From a checkpoint of a small transformer trained on Wikipedia.
Size: 11 layers, width 256, 4 heads of 64, MLP 704 GeGLU, vocabulary 4089, 9.89M parameters.
Training: 531M tokens, 8098 steps.
MLP neurons of a small language model. Each row is named by its layer, matrix (gate and up: input weights; down: output weights) and neuron, and shows model dimensions 32-159. Each number is 500 + 50 x the weight over its row's rms, rounded and kept within 0 to 999. Numbers have three digits each. A neuron's up and down rows have the sign that makes its largest values positive.
After each neuron's rows, "fires in" lists the words (lower case) most often at its 100 highest values on Wikipedia text that the model never trained on. A number after a token or word is its count.

L5.gate668:495490531520523486435499475447404512466558561536523491538557527452419516531445542479491457510536492582569532454454509556436475507502572501447548491492453562526569533502483551589599551449521468535509459528497474473496487534503464538395450498586486499480515553577498429604423595457579498521453454480551359557491424500517537486454520523576426500538420471578542494560535563437551469583555
L5.up668:461405495570537501487498423523529443407535494481571463479528472637511498520529410480533518531583456522531470519516454507494506483491457570524559503467444489488433494546526455494451478521509550510493356541470490435592479508460479516431527493452417471469490506501417419531556556452541488468643489468512549531563458553482539426513514478519513428566591538436456441554490453474509537368562
L5.down668:590485563434526541484426474487533502560526506486487499482464441492478435472516557490446538542475512522502508313530468390545444422488484507444463348653487453496515488503517551494415560547550511544547461581525532482555606604438502561458454518472528486532520548548471600460536439464539413526426404481496493493543602526529500451466527549507568432451463540624573461397533471505557492437521
fires in: "is" 39, "are" 10, "s" 9, "was" 8, "were" 5

L6.gate331:477515418503436575517481516503614491511480524449390451464477564412537504485483473587507389470478558498588484495502548484526616451486466503440527584504493508560529518564510527473518528382477460462590453558499483410457582531493522420571450477476574476502532490427552511521470434530467452375497566481535418505502524517582498430460470452465554504561496441485432452568472513531441433533513
L6.up331:554491444505505488439461439459549465514595519452546482523454564491502562513531529471508480555431467537478548463407525528438564615572406485513538525489412466528451562575468533535485537444567405541513458384496508579502591491510536510487494513484473451652481496479512457534423439472425459433350445540509515542480530492419497519590420484513550527433499422573454605507474471446508474526441
L6.down331:475498565521485531477486505490474593526493455444538459435512548498518411457518477464591534497487591502462539381508438525438503394448532455460455480438535511473468594534561493495508528526566511445482406417434510463555560542566469538532528491492462508515441484395514422482529473454523519495482363465467504440561513501501459531570555426510507471497548576435478565458504508443511529439497
fires in: "high" 29, "highly" 6, "broadway" 6, "highway" 5, "short" 5, "strong" 5

L5.gate154:497538415487564478554502375472447512538421447540564511431452475543552535483525551489461470469435444516487497524547480481445536529529470506524473488533412465594491472583578475460435521438527429483465524431510533500506519441536552497432507456484467513550559400507537501511423430475474368403476499481511428567499453523506440557515522500480538487477461534421472544432543554456390495492548
L5.up154:401467469610464463599542508516516471528582415510509485472468476454580539506539427518450480445607552492614614493451421462559473475524467373502495444535431472390542544562626491504487532498501526449528479495556409500474575543512481469453530469505404531427487590478552454508483462522499441404495520540416538488589440540498549489441513474520524585430530489495542429524496451597460622518588
L5.down154:498506604397540518499410544517434550444468495528484475607491501456419450479541548497485465484480522571502476491568486499462607459511507578533528436425502546513507396481464419524516499494463551470533490452467404485530514461488605507525499504523447537466456500472472486496557453570521574542511410494495475565498508506489494500457487490589452499472467462522443464564562539511529456473477
fires in: "one" 40, "two" 10, "each" 5, "three" 5

L5.gate651:583570417587517394434430451455481496495444543477638441520430450582505461574503450536424507523537544557593533512461520466516525572552587485491514559502485512418455540488472466428600465470541463567546471515473421442396538576512490428519416570493480548505554545599491618586540525468528452322526485512505519590516529501638501430584552584550428519560554526431489463473519454501499516504582
L5.up651:576508541519385536487469501472533418502556512527522540571523559471533474440553499579450543454460546407536482514458473393549550489473488465552535474514390537562464496513536552535482525549392475519522464535436427558538488533479496504393429517494541538505441612527497590555481575587503439488575500553520558488513517537548464526551489371479484430476472474490439597527477481489548511452454
L5.down651:561523596474475473469467530471524539497510531408552402534443538461516471494445540458530508556550505442540421360465498451532489508446403485497540456443505500602418565450580459439524372508639444505412470524515411464464569488431560483531481542438466536483467500536544498451496490526525479486507389492537523556501430535449528502518536514561421436524573554478564442483483521554486418524466
fires in: "made" 23, "has" 8, "make" 6, "get" 5, "makes" 5, "remained" 5

L5.gate106:505533529502553417539568464453547513485524587384591501569484518433531388468486576528498545595485527492583407457506571443493460540527479491416440486430527451601593443484460500459489488528487509469577491467533649418462530484561470555416396502413557419503531488517470446543464531423523456510511455402452483634457549502493574537492506506530502537585519476556433511445506536444486505519452
L5.up106:414460467534399532447583486495555523432418564566547417580525472429540505485528564429452473537492529560526481460529501476530518547545500532526493498457546545506513511501411442431465470498551526520479500586482406435409623500437540436483433467488455548498463528523478600425516481449531440541521517465479522512491397518456429521535501546544492495539530468623463499461480616479392385445532
L5.down106:405525546547559492491476518547523486592494492469573541544547533520559536586467458539457535458556525500533522363482559441542521480503541618562482431535480532451580464496566567530497504409575506411511437527420569611514454465477407455426504441451612495541498494556564501580534462589524576458445500484472543464503478464603516499465475532518529504514557538604464521496473476407385548483518
fires in: "for" 62, "forward" 6

L3.gate456:474536530530522532547525536488526477416499405548467514464598441509523467480533585441491528553358477458539527485527450579513405454610543477624434529455536501497560404525591521446495538560431592529557477469530499530487414532460477475457436531558525512484523478451456482435401509549576495609449439429561521489473530587502448412519481552507499543491502426453540487557559491486488485490399
L3.up456:580538454470474480511561522473497487518686399527528558584550465415505472547474528572542491498490476424506556474512440504564564427510403495505465503584478441486423489561592516530436495625560435501520488611468501549491581548537518384477446561450427477464449510465566587534411520493521486532485453550505552573427504560574433408547487549515497517542450454455477468498459493484545548488435
L3.down456:568584469402453422454485473602503489536535569507457484493440446570478527536604472499554585451430482487481423501448531575478439559487473483595399478543505446500504528446448496551490541475534575609551535607463472547553520513451456450475614482475482450500491480457502543534443520441521525517548422574580489451544576511455534521481504465666484478474545599430552548536555496449557528543445
fires in: "it" 29, "on" 15, "of" 12

L3.gate378:453501478468544476550566513544507472509465573439529507461429487558577445469441510495390476545463514507563561479485545449484472560444595474587531496501461478430452465502600510463587518408493558430498433537527576496525477512472519572493506443520499509496442523536586592517484440498529484522512470475471547522508513487504503376493506557508457503515462482492518524481513561402529458609434
L3.up378:483469527458507540571500532574566492508411538465486449502481465507523456527487536519449451490482514475474541453495535413493434592458604478574492420529454460453430492538491495405581464491519526491495432540503598464488478496530511525522506508468486497510447490603570503577489505484513420604521463528522538503505592558544483381528509488460466511541493506520515522474443560400486447544440
L3.down378:521515488533460475445486497501550523507486489433468471432541452466543458495520574594417551528458461515511501285514455454402463540520471479541507466454522546550518517517417459522506513514469480595524591512447602553467563506550502493553459505526357459446518488487529494633534493511540502504568660544519499506516528568552525465508525474443541470516425477439440557566490492463474498524471
fires in: "their" 50, "her" 37

L3.gate444:620413477543496575483552495506558538538573476467576532513443533541546492539507479497446576460560436535543504459504535476416473534459508504607477498566549523423450411470541532519491618527557524498456526554552454416614547424450442470535498483488446582506514532479426518518431504465476518531637398516424550491545537523444519521538510520463562445533447534410451516458499505549499491562474
L3.up444:588496500526558507548586514570567528534542490514491491530550520468478392516427414533486491565413465480442492505439540487451559620449538414611467530496488559528497445499465532539514365522499521548519461560496493490436468508470569382477503387523497467455481534504453552550495589550514475525574516503487562489473516554604588547509434627512525516506516477496503533435521542460557599518483
L3.down444:500444520459480491427430483533495503520512517484491465549423531532433495499510593443489566403554490503496542569462424435494409588577558517490549487575579511426485532478529439457418574522561512506446469523493451476582454502496388522549505527389486561549475519548509488491396526522481522595559377556576478445521487462385375537481509506463487572518458439429458507551560471523497468534596
fires in: "have" 47, "had" 11, "having" 7, "any" 6

L5.gate541:528519401510532428426503524458503498528509630513549496467490515473487598528508522593446437472515437530438496482560527504440460465498450500570523501517450495521529519414511486430550479401505448493537611549543471452573516495549483516446504556572483517514596531522561506459513526523591434515469486437628521531478452424552586589521513569524583464516537577474534370485448582427517641501463
L5.up541:461624532533549434516527477464465444539500537521535443490431418489490469511487438488524477528447494486519428518623539492441518498442433493483470501539482501405502477481474557566560528478538427406508564529401439445511478497483429522437568449545548466466519473497512411454486519462439556503535448552441518464544577499500645539468549572541540565495498461507504435507507536523521572554645
L5.down541:471523559397553527457476539407475528541519579456485516561444481535458454440525447484497438444462504406427521351495446439476431507493468476604463520451498454563495475629448456585530561479574541466542404514520445597474468474500426482480485514397508519541522437556447484464478436476550412553564498490386485520575534429498511418510461521460480498523493480419534623473530488562489483579529
fires in: "about" 23, "for" 15, "applied" 6, "believe" 5, "reviews" 4

L3.gate407:478511446470492404400546447417464471550574572474488474513533436600481440439636513530432513478547453494414541466444509438487502446581526483582492596428503512475479478527534499451470574497588454432558465515570510432519455436484522501500505439479535395517496540588560519554508527511562505525478440357491448451509502466534545540499518467548532462480546435578492556497498429557514549471475
L3.up407:512567490561469397419512529449518543550527474473410540536464412536490524483582614538432482523538382473501483464470509423543517434569569522563564487426572486581529500511495436517508506537600463437603532441481469459402449478502513469421472464407542481434504475488417565561520538439615466549513541455484498493564562440525523526473542509524521455499536490536545413458433462536503526412505
L3.down407:544497538565448515467512498509569468551523501552403527414509470429499531459483542513486411522507353549499490396476550527475473420421451472496517413531527400574441533408550517513558504452564527396534544504473455549398467541451515503454476488522571618510554556489445481382519497461470476477506576514572495513568505471568531514501522556568506490510500532472428500472483464561524481512538
fires in: "who" 32, "that" 12, "which" 11, "third" 8, "leaving" 7, "help" 6

L7.gate628:512555502480524461484481472473506451483437562608548500562428545390479475529492487496479593567501524576535471644625511481523513557571459480529565496461517363477573482506519489464420467558453529434559470434558473522437465458463451524391545406427519575421507562531587473422571419469485496528481447486587403511538522464534549446487497431478519493517570463502511518551554545459504499437470
L7.up628:552477555528518427463542428523452547532537531487394525549477547552485512405516550550463469563450446588506582568507384453509523515476543518463571516489537430474575443445542479561508529508532444414597531476480514574528480404508512439442416503544516578494500576563497613608567465425476424563451478579560526611521565438480462450547541479535533453485529441468459478573484471410519514446516
L7.down628:445483530561451461584549439436544542535501460528492430513562513491500453400489560431556505527522554535567485534558431409432497488500521542589586535573523425480495534578573453555463476489494481501403572516464437541547457556498500497567469495515542519502446637504488530503515554529447468541454486557583542513383379479465493520489597493469500499432559473534486525525463501417452416522491
fires in: "can" 27, "would" 25, "will" 14, "could" 13, "may" 7

L7.gate255:454516496564501486523490467537541467457471560424467472526386487520515534472405404473584569547496426426522458444526523426533412520481512506573541559512535480445453474564480443521567458395450496519439474408594606485514532569499574594511458397511406495471527472526458504493532471539503481484446428482627565489516513545498551526556552444612452433593554462441460603503551543511479447506511
L7.up255:522396571504516533552475449558461448458419564509482428563384428461532484538401469507596460498501557558451532487528529599562514528628532524501474620466564475537548509480515501480528463473538463544492420555460516478442577497554537521535504405555447477408427507546512489613506404469508579468498483591511497447555469466492528519473480506430511517501568503524465576581454560474444410492473
L7.down255:480399433476483436455466493473466538485502608542484405532540543526466484507503522468514454510533533588438477404498540501448492574529572519534532458410507510563437509538572560446450482528544549418487540531403563540581419535406490442526420527477503535604457543451469500414502554537530539451437490475444529518434489508455550494506500436461514496466541555505543500495571418455462494444492
fires in: "father" 23, "son" 13, "mother" 12, "brother" 7

L5.gate54:573602353476524411464618488499569404528558448427432505559418512467480472473474450545514528527560467519509494488594494510540500459577515491569431495462522539439471521541529482512544590409508550504422410549444503459516525432400484474515536441476542535429514586470492487554457528536492476518432412548546441361537496480512544499447487536567530450512571526478554392566538426437537472484510
L5.up54:475420500533360518397509446546547651504495553511476462476531591442380507450426507464582522424466449475501458510518442513537505553494463549458522427474464466436497621519444452429530521481434502502598469570467438551468469553598499522468548453536589498457430485493418497451546507532533504512557375488556561515519467553532417485461449542546578473482517437486558409504490451458504446492478
L5.down54:554477457526480546524518624459471439609494417492543490493507529552521560606518569455451563554529566451401532364476446438543542547506595459571541354508432554549520454468554497543495533500491553571517570452487501435496511511406449435514504575513457488483563529570517501519421525450436516455524418552502540525576471534511511472469495476577453534453419492491467526454519525543456432542551
fires in: "has" 53, "had" 26, "have" 8

L7.gate106:565537435502487610500510545497501509523456545527482466554445542419538516503503521444542495573620439577498550562413572470530497474444476520536542579413543555498584434492528506465415508522536513454429485542583464427487404523456437521551534397511570528509530555520507559528539489581562433482452433487490466448459476496435434501587576488496475538540603456394593522451448458526555465471445
L7.up106:467552419487504452508449490490418463554580430507470457497513555459556399466550425478519486504529469495455576472540535444577510549518518551538504443370474489486498536582513503423517555566440492457532493530512484474521484576499446499504524523469486448536535507491447468567437574507457502524464436518450446512554476435515421455471509562537469658427525489547475537516544474509507478560513
L7.down106:445497570552457509567550539517524522413484438498614468481609513492439516509576556524544541504448521525472512312545537550477516432521544569428502472511481401445481480549488444517473504483430525412507518517493484422569457439568495461409526515469500462498496560541464564450508427460511416479488460536570482469462554521507592516567480546439503438492459557509497502491439566505493416454516
fires in: "would" 19, "may" 18, "could" 17, "will" 15, "did" 6

L6.gate514:486511395571433516496510442581511458477483522479517349455491493515474392512566499551426493532530446536546452497477577506551502537479537502466585479584405571531578498500532468515439538485468529599571428581482498428411559468491511450460482512534531558560485531411403549505491494572490482457533516591466578493402499527541481395528445492569427528467390511593476568529507598482529395468483
L6.up514:373510472527449478484522566540486453561494500504550470446510576548598539476406557455470515588448442503536481535529559472485475495526510462521481494447552495450480548470609497532549594528583498500548518494516482588557604524547507539433470511546461466478498504444577535550518527426484506492478567563443514535518507527525528386504530576465491453465479480529448480514453567481578433522550
L6.down514:548412517489524446476494525447444489500539571491485570511501390536408507476528500492498562455418543498541490435606427594568449438449568451461532450398524422567467461574456506416494466494534461498452488460476465513460484472483411463558555483597534430521464512497549485505523498531430437515543433541488419485490481437442561612461512464482497461529520458427526526531519525509460535410494
fires in: "also" 30, "such" 21, "both" 9

L5.gate305:541430501451470490576498470450534523473465612484512469565512586426518494451625444470609486507450580507527653478392483551538463517474516458587436538465523571559424488566544582661548496392448481485547539490524493451504488513498508481526500467577526515505548525448447546497553529511512504492495509466486474454508549503640481474549506477470546565578550499486615459451524496507500411470484
L5.up305:518479492517505404464481517450508455523483535546436420450429572523472504491524517582532498632530471389506530414496568487549533604538503501460546464494594506597497501498450536489430505455550468526517539521472473467487615482513388504509468530444464394480420553513390478512565486437534544621471484434526507500442458523533608467487555474432552547525451453537506546530552495562540450459540
L5.down305:554489463516530456477487495523513541419485476429519538413461528518458459462476539527473453523513483475517483275425507515523479408533511464544578459453477527496472541468480475480444515534469562565467553549451554507572519459576498432480394477508490468473545526574454516530524451517577475610490611512462619477430437516526481432508405482522572451607492487483492507579457614469468474512514
fires in: "s" 61, "his" 29, "her" 9

L3.gate12:519403567386529580409521500505547428493479453465579447509553615595458542505517560445472500490419482487414445526559425422538432467532526589496524534464485467488538576478605497483422588487432487508532530489491572511432450506494524427499529454480550427579629511469422449468520474478440446554516494470522403513524556462510464464565420435543458471419543428367570505489476490503516510550451
L3.up12:433583478452490412503496445519533425532531555496596503550468481615471564452525507499396518582515398573474599518478495491523532492532456538416438548549387518456530399471584465483432591478555475540532450516497490469496568596559427486532531492519499534420564430508535528520486443485600473578451530539464493464434561447546454433504456471483479439558490412491397379552484535519525483543516
L3.down12:506401516526436552512515501468535495484493518504467429506578503496471454501526509479428554425487512516566502365551543470539503430501534508520491438539535590445476502589485489552526580680440559526434558441558489502484521527476448499404558523494453587457495483443442459516572552550560529535517483454499472542580491505511458455503448516617515406510645412534525488545486515427451511565530
fires in: "can" 24, "river" 17, "army" 13, "system" 13, "valley" 7, "plant" 6

L5.gate701:495516394562403477527573464457479510464603517423544424485509507585509574434502560568533538452393516513520540524583506494482435494495519478535579514385549450464497538412468507542514500537618469543540466500528409481578450537543492489587477488514571466529515507562488520451453537569554499491570390621528454492455508448545493495549494510631442619517472439489568481442516519474590451482445
L5.up701:433395502512452596500530561467466603579527499549477461520512441552585556535494502455557498626448427454483524509478426380485531575459475428535499491507532486515501536448449478460515479413407537616506490547440482412396481585497435559525481492496565399473476477452555516456507514535563521545540502532429477496460388486473531546517499568513609514485410493500432499429514482389455461553523
L5.down701:577497484560501589497396500522542577562482590539485456485522470523415407535521492486550441390509481494505553496453516396496522510478539532535501482494542537491503599498495543554485578532505395503417510557558498442457502505485484526448493516535638435553461547450506581560426480547469491433512497497557467541419473526373475514498527464483533446533461499515509445503480552585443565405477
fires in: "in" 49, "provided" 11, "made" 6, "make" 5, "provides" 5

L3.gate51:458463464437460545422537483520484492393538377523564580593543534489424572545528489517429468671548551466532489540433494484553443457474558509612420476356440419584517477522535463452453524476455479538433475430459551594480432556479516503508479461527531541514503553563419499558473434459489459534556436475536418470450573554552576515490515564518483488503547566451485500476561557443473544505508
L3.up51:552439485459468473513466439495493547470457491556610611588442485500524458492457452507483491527491515553544606492537586541541546562427489499673464529506445461482548500545494494481533460526517441528381538489466510498450471435495537515503485535503536461518542538441471510550536559506591475413418447530505429419525538560600450435435539484463506452457440543502549475380540541597417520565453
L3.down51:397483576535504470440624465496466468527515492496495393476568575537519475386468479488484450539560577493425537259498403497520486509471476466359494321578534442509507488507512539490547555524510441489542506588561459580472512540409538543501411492463460505449476499471449519511502573468548489450492447560564515540427506465423501487529542469510550499520441517506527500575582486471549516519460
fires in: "is" 46, "are" 19, "was" 8, "men" 6

L7.gate290:521493512646538498574470513471534555516467435524517504563488533479475478475502445521539538540540510400519494426396500534509508553519531414542486478551647477529572474492483476481515543476510428505441510524425481467403548553483551520474490452507548465509459446474495510491648504452548592479531537554515455457507558392530454500508452456527455533529549550567541535486513536508498453379510
L7.up290:510560501495564493553448518486451535523489502513551507492481476456457554449359484627505603418488358493512465532556589533464506567511517497564532579437554526433471537524573496462468475545502558582447528557524466472486560491541563462515524523526439459600528455458545485530520441490555494430584524429555462377474371469482500483559508430569519518542394425557496561519456518477586511508483
L7.down290:481512408510480479484442468488565473533488488504520564553585456497440481524584515417433500477502577534545518172448403459480457452505504450382449405510536543586536444496530517574534516572587491505476499436393444511555520444542431543501450513489519581547500476456493507589518532471467440544541456515518448513447569473469462498483503564526568527531520509500586457522495494503540534459490
fires in: "one" 33, "second" 9, "fairy" 6, "single" 4, "your" 4

L5.gate235:436460443613550418497606479527401582524523486425529451451524565523512561503567519546492546466404526476531458531521483462535476484428417515560514455584423484472450496450534442579496503505553575534514503564482525457560474472522486429534503487498450491538506588491539556592459545599602546448584613461383556522478469481516513491478507484537501480496493469481427514516616589425528587549502
L5.up235:532488471450439465544541559531541561550635508401510578513492559616511572422591448475408509493486503420622535502468527490534524520475530480442666487522522472514537575485546442490513437496450558433552502529467476523481459563557629468463425568487488448533504538544533470432500550429564495486593521465587396527402544376445521436490527462531449479448485451474522453560429505535517484463494
L5.down235:447480511603486536483560510543378458566582559511384514437443506428550499508539540518413494487459488459525382472506487525433515487508493522449504508490449528441508441483510476394511488451460471488534534362479534484583514477407501551512546520531544518451437486484468504417486446489601539517558445431541534497457487536483520522516541439548483533491572491607470369551498525515518538499499
fires in: "in" 39, "following" 7, "two" 4

L6.gate421:533486420506461459551479487445457468504512455427477531504544490535491512405445577487604521390483525439574575505490429495578475471556550396477461519475462509497519449513508488457524546539412538545442541389695467498473489514541511467490555579540520490488557558443460519503532553511599525457472470466551478487567516537451444439458491489486493505419462544478509528508490346531521522426494
L6.up421:493464607516558448514421406431455564512498604410556496436558502546385509483503467512516539495533504464467485540455418560525479487500462467536481515580583524476424505524523542428509440509442570523451523439525500576450526446448396513552550416423383518535462572556543433554536588531607555497489502540569463514503518531491511507468516483499551486502498474547426586549505441553478483378439
L6.down421:541460458532452467449513577518398520412558434493495569569496405528468500494495551460469472510487521519433479497569516479504555560573563508529485407373518546601513534583513542563421496481535439612492562570487542442507444380458550529473560442513523572509526404440481548451445517485488401442529417491470482500533465504579525478519514582538436534521469585490549465396439433471413447518475
fires in: "force" 16, "company" 12, "war" 8, "group" 7, "league" 6, "division" 6

L5.gate191:629530432535494506420498473471508426479429535513517642515542416468408478553518444558463502592444488566469514453515548458573521367448465550502405473578481480599430522594545547501477484489493451484524449577521407445464589521504591467464556504484493496483506514583475520550505535483506442500493437463486532575500518521462510493586505558477458563568486493576463443457529486456462532583490
L5.up191:447542424579583476497547551538394488462528441421549490530524523506499473483467434528410489543438541447421538495477515344568468544481565606488489502516449519531501458465555524435516609458426482495536527508448554406498447537558494606501428439466442510513485418561480451437506508470543524528499550469531496498425567496368537500554584469511478448504543574490500535537582461415555375512497
L5.down191:550500493422435515388449436427506549537523434523552584388548542506512526449468550450486473489537479472497490391501487543511528454474489432450449430523432529549420455492492517563580509545530491454581542457533434475375457477550482458470501543480455466493477468418584591533544430612469500538457523501502422483465466498581471542426534595503491434543540580494561516470554439548505513458460
fires in: "was" 44, "is" 22, "s" 8

L3.gate166:492481445534477503481552523521526475467444583513475555556511501544413393501433512559431464531418476549505436485438483413468438556506572455417516403493491564511460537479532470517455432449599483474544471499463479506442480479503476468422453552463461562500443533578523513445476545546537492534468463576498542527447569535503510413468514505550466452439570411651488455398445552462572560472535
L3.up166:506532493448537445523447413424502525470503496459457561563476455442571476489572433524517530523472491513529546510505539467517547504542559546489470528410449436492471493395486439478512593463441564457478534432393572473402512549440536408586581547370516428551476389416525561526436425480511473521607504519509516417474514490478511485506513478522547455480526508455582429473418516518434407479533
L3.down166:518438508492482501467503494549578437519512567477561509533471536573454384552473482472404531538532449516446479358420468495518511482434552446449511387533447528488449539518476418556556476494438463589482478543460449494527451549470451564420468516466489476447541495632495458518586555566558523475463485526491531462501551431552563533512483513392492456510499486605475547488444454452484554412515
fires in: "has" 48, "is" 44, "have" 4

L7.gate702:458537479524469506497481615579448503568469429552515536420413463504385477523495572487501553467521355526448451545561421455454504490495432501556551535501506488528465493471572485492524426514431507488589489455504498484507533553533440456493552480475473444467474510513538478473479616517480398516549480413549480507519479605516512530481516450510473533547523444557514473568462408542531545527467
L7.up702:433549427405538531538613471567538516462492515559521591547338523493428516419498518457460554427490483567540410525483543541423503568475571406450544481435571509452421478446455504500524546511550475468525527498510503575445504431513503453464469481518508437617477442542541585443429600518547522607487553476501483498481473540503489523520480552503486567485527514511495504559454488359469487598434
L7.down702:509460560504413518493487509429481435480473508553373566485520542555458431434521457517468507459474493402550434536418516581475516515485441503547478515517471469481485461539538440535497444393516566543445425521555423540502464546508591503484536483447509504484438582589511512544517583463490452493522463541526569527453565454391533467557510504474457540510441558563569478538506504601504465510422
fires in: "that" 57, "distinct" 4

L3.gate198:467562445465497527529496522453508533512495563474525488503479508363495381473401522504530471605492427465515522594571574480494453498539570513647440582491572503482505471513541438455496473492389402451493508514577632422470482484507489520475487387470549549596479480474546475514490540516574473471474459448513505473452553524534522593529564466497449565448466519554536540457502502396371539504406
L3.up198:556540484435508424518591536535431458483457431444525477527459535532422505449513435481543425462509529350469441393492418469525490485356550487547456448525538547500457540510530581474531482467435516614561522507510502421517592462579575499515437519436481499525497496480480490500484539478423483540450410551524467417430389545474567472491478483434568443516501539548523527555492454518490451504470
L3.down198:512551530521549497483525484520442407485573527546502472443476477534440498440478565529386392501413434573451505568499463512425510543480474436476559408541477491523545509300533519542611429414435552570476412463545443584552498522507509488484552506446533449496519506501519453546471552527509478438433426565550529492450530518486521422413408463520472526482521569444434535537615441479514593562497
fires in: "at" 96

L7.gate190:513502504512547600485519513506549421437554517495500434491441517464520474520548488539436528431541474434524506575491444423443534558563442435550564517490507493454521521484524483473514488468448398459583542466540478539489484464531404506421477463511393462434506518446497493533493512468504569577591543485475505460469447562509536479510450474573513515478668428445503537509522498465553578576505
L7.up190:485565500470560529519594482497537433470462496493465468495422512548435527447508515592483500567427476523457550441533482500490372519546502505509502462431521459457392526573555518484494507537557425493577466477532534513484446472502468585441553516488501481428574566485520466494535504417497532588459504486430486441535430415465464470490514555598436536434656469399480513584539552362582527472542
L7.down190:601571501567496472537527584490561507513576372436484531485538536482513524481531538516486512509490470487564459467434418501509593453514466466509522383496565439587466545480491448550552555538599559552548521540455519498546498457319463492403522504480435488397436545438436466537449523470520507532522526462547461533522528452556568360574502479527468544452549558544470486621550490536612526523478
fires in: "that" 59, "which" 28, "who" 7, "what" 6

L3.gate532:491487442438576441430445563500494480353447569500613484551437470512535470510605514471399421522485479434416522510465444460509465496475501528541533562511453538481433561503462463497486509487409443596444427619578487503535515535491487462469440497513533549444475612502526461477432503632514466524459482531492524454569570461513504417547487492542481536509431434533524601447461454419546458565441
L3.up532:498498523465482470422462568453508416450437585494494455529503472544510413445610531487366427524474506500430491462523487493484459488516481579496523487504440520500492545540509477560531495541476479536526499493439526536540590575442527455432472522505544539494409530435533469508403568586491506550478470537542525476528586433506561441501497495520463464482483577438495529504503472507571532491448
L3.down532:512534471496522435482519471450557482598605523575466554498582471550546493508560574435484534465483480523445544404574576534524484474500465562524513468537468484604542477456504443505491492480423519551533475472467598611537536547499505582474562599477557456467481499439486551495515487474472504513535453501489528457463483497469575467464526575550415476517457522447480335446567491498522495467550
fires in: "now" 19, "yards" 12, "london" 12, "wards" 8, "at" 4

L3.gate79:481500492499531507514588581523476558435538403508557515468386648475458484500427510472531498412511475546515514480520429538540470508479527556490458476481508433569485474567441539517464541505547556470617490566464551459595503471541419594450487525428497502522475555489450450513482492469385470529471506474474447512422571594499565583566439586516558570495454527516460512408576546403540570488543
L3.up79:462543540499551463434517581426445500571508464519520582542526521481510475437410511399497541451488361505509537476451467532579427587491521558472489467562598454521573564454459468405460446536615426514495601556553650504428570474511401518476540558440452516521490502532529518496546433457525443480512537480575549588465602459517474499476485558490576493521433384512544481460584532457481634587482
L3.down79:419554539425388563419481546438518463559599516535476437606524486455450464436486490481528485499473461456405527335452476498471472561449541550554468431567461450572547435430477529529503557461448460430532504516483495520486551532486571590520471534478537370451491483507448520543526510567489466486517611521530528494541550407496486577465503512475460503587468502553540485503507446504562526489562
fires in: "in" 33, "at" 30, "for" 22

L5.gate657:485560389521518468406419514517478537431459513590523578576519521458449581486600470505542471541496502482449518546509456449477492435585464522597512565496452496492380480477508445497492411531478547524468494525520449505531443498425465443400507446526457489612529441598496514545479417486523518412540463544630581429543529558506465527561439523517425468520557430438487437515512520534535457450487
L5.up657:451578463545594506498527566469547559482484469519535466490399522525499578514599552576411483478443519505513499506469528529397442567493512402604507494477501522580500549449544479542422463516644471559486487426432488469458495602463467567508573382498429503577519387480515524507439510506494520424478437455607485464541460481491471557485493508505513512449525406503528620530526486540418389550470
L5.down657:496568547608493518494501501456528508444550526533424533514485440553582426539452460583499557532485620490520461571460424488492500450531591425543494469551493498508480574577478553538596519497504620563482586464536552466513551527628583474474529493562446512406513541533558486589448477516468472523445463490468495500535529483555612553578519430467619517523441613538462595465517463507535516491491
fires in: "there" 36, "under" 12, "show" 10, "year" 9, "week" 6, "showing" 5

L7.gate397:479510401503596527313432423465558511575490596483477441555404572436473512498562487457450527463529523454521519574587517460526514468543482451481411592612380449430446515532597478538471493421484432465540533468496471558443531497532497539446527475504487477463588532535482475521429509474480569461434471480461547501417524569523462501517514434501509506424479465532588502527483425613454588450474
L7.up397:470481462562580492498399417523519538444504539486531447516427467522529451488542487564469522460508523406598582468583468545401447422501523513457516487511504490560441483499550461538472540558419493627541621531501459466547549543593563526469396502422488535465569481485514425489395522473489528491462501455508481562494542506428494562482480447538584484488544568474439617516449599501526453541507
L7.down397:470520507513467528454462491382533606449575480493458514496441514505470423521495475517523484666457573511513484504502484525439484435511560563500553508458497499491419562458579507483502503501482397521551457437516522514497503624618497532411567458418468472489504573417574442527504551515486458577483500470477570551515510480449482549494430484486467507551531526482546518525521480506541388490499
fires in: "years" 25, "year" 15, "weeks" 11, "week" 7, "months" 5

L6.gate288:420515429545525459500615584465503515530415587495542493556427575494506436452436459537543480510410433494528451544464485423533520538537556475609602547503404505344502517495442552477608490461566569455509522533523454451492434439489408425491503431468445434534536573412528466535517440430489556525537484415506512537489443425448547528453529516446402513552546462470499429529452467471542461527432
L6.up288:491524482500529514538479483460460508457483493449510429551569507501486504489575524572541532420369464445514598469571538383453567528484505640614449495407562477396469460467493417494578485497557502424469489479399593482538568479512520433476472490483482464514534548453502540458543554486569531421537481474408489535507491558463610507510489545531435534547544586564449521456472529482454388434516
L6.down288:396491530531427499483382502553472539575580495406499617484594540480476508579497467500425495488537472437492475377352460404506469510493570496458520529425441467596489558504525527486462447553509447564523446560518501457488536524429485474478512499531495436506508471558483408587557497531453535438451498494424528566503482451539532532516522589507517463518557482541377515533508506497549434512477
fires in: "for" 61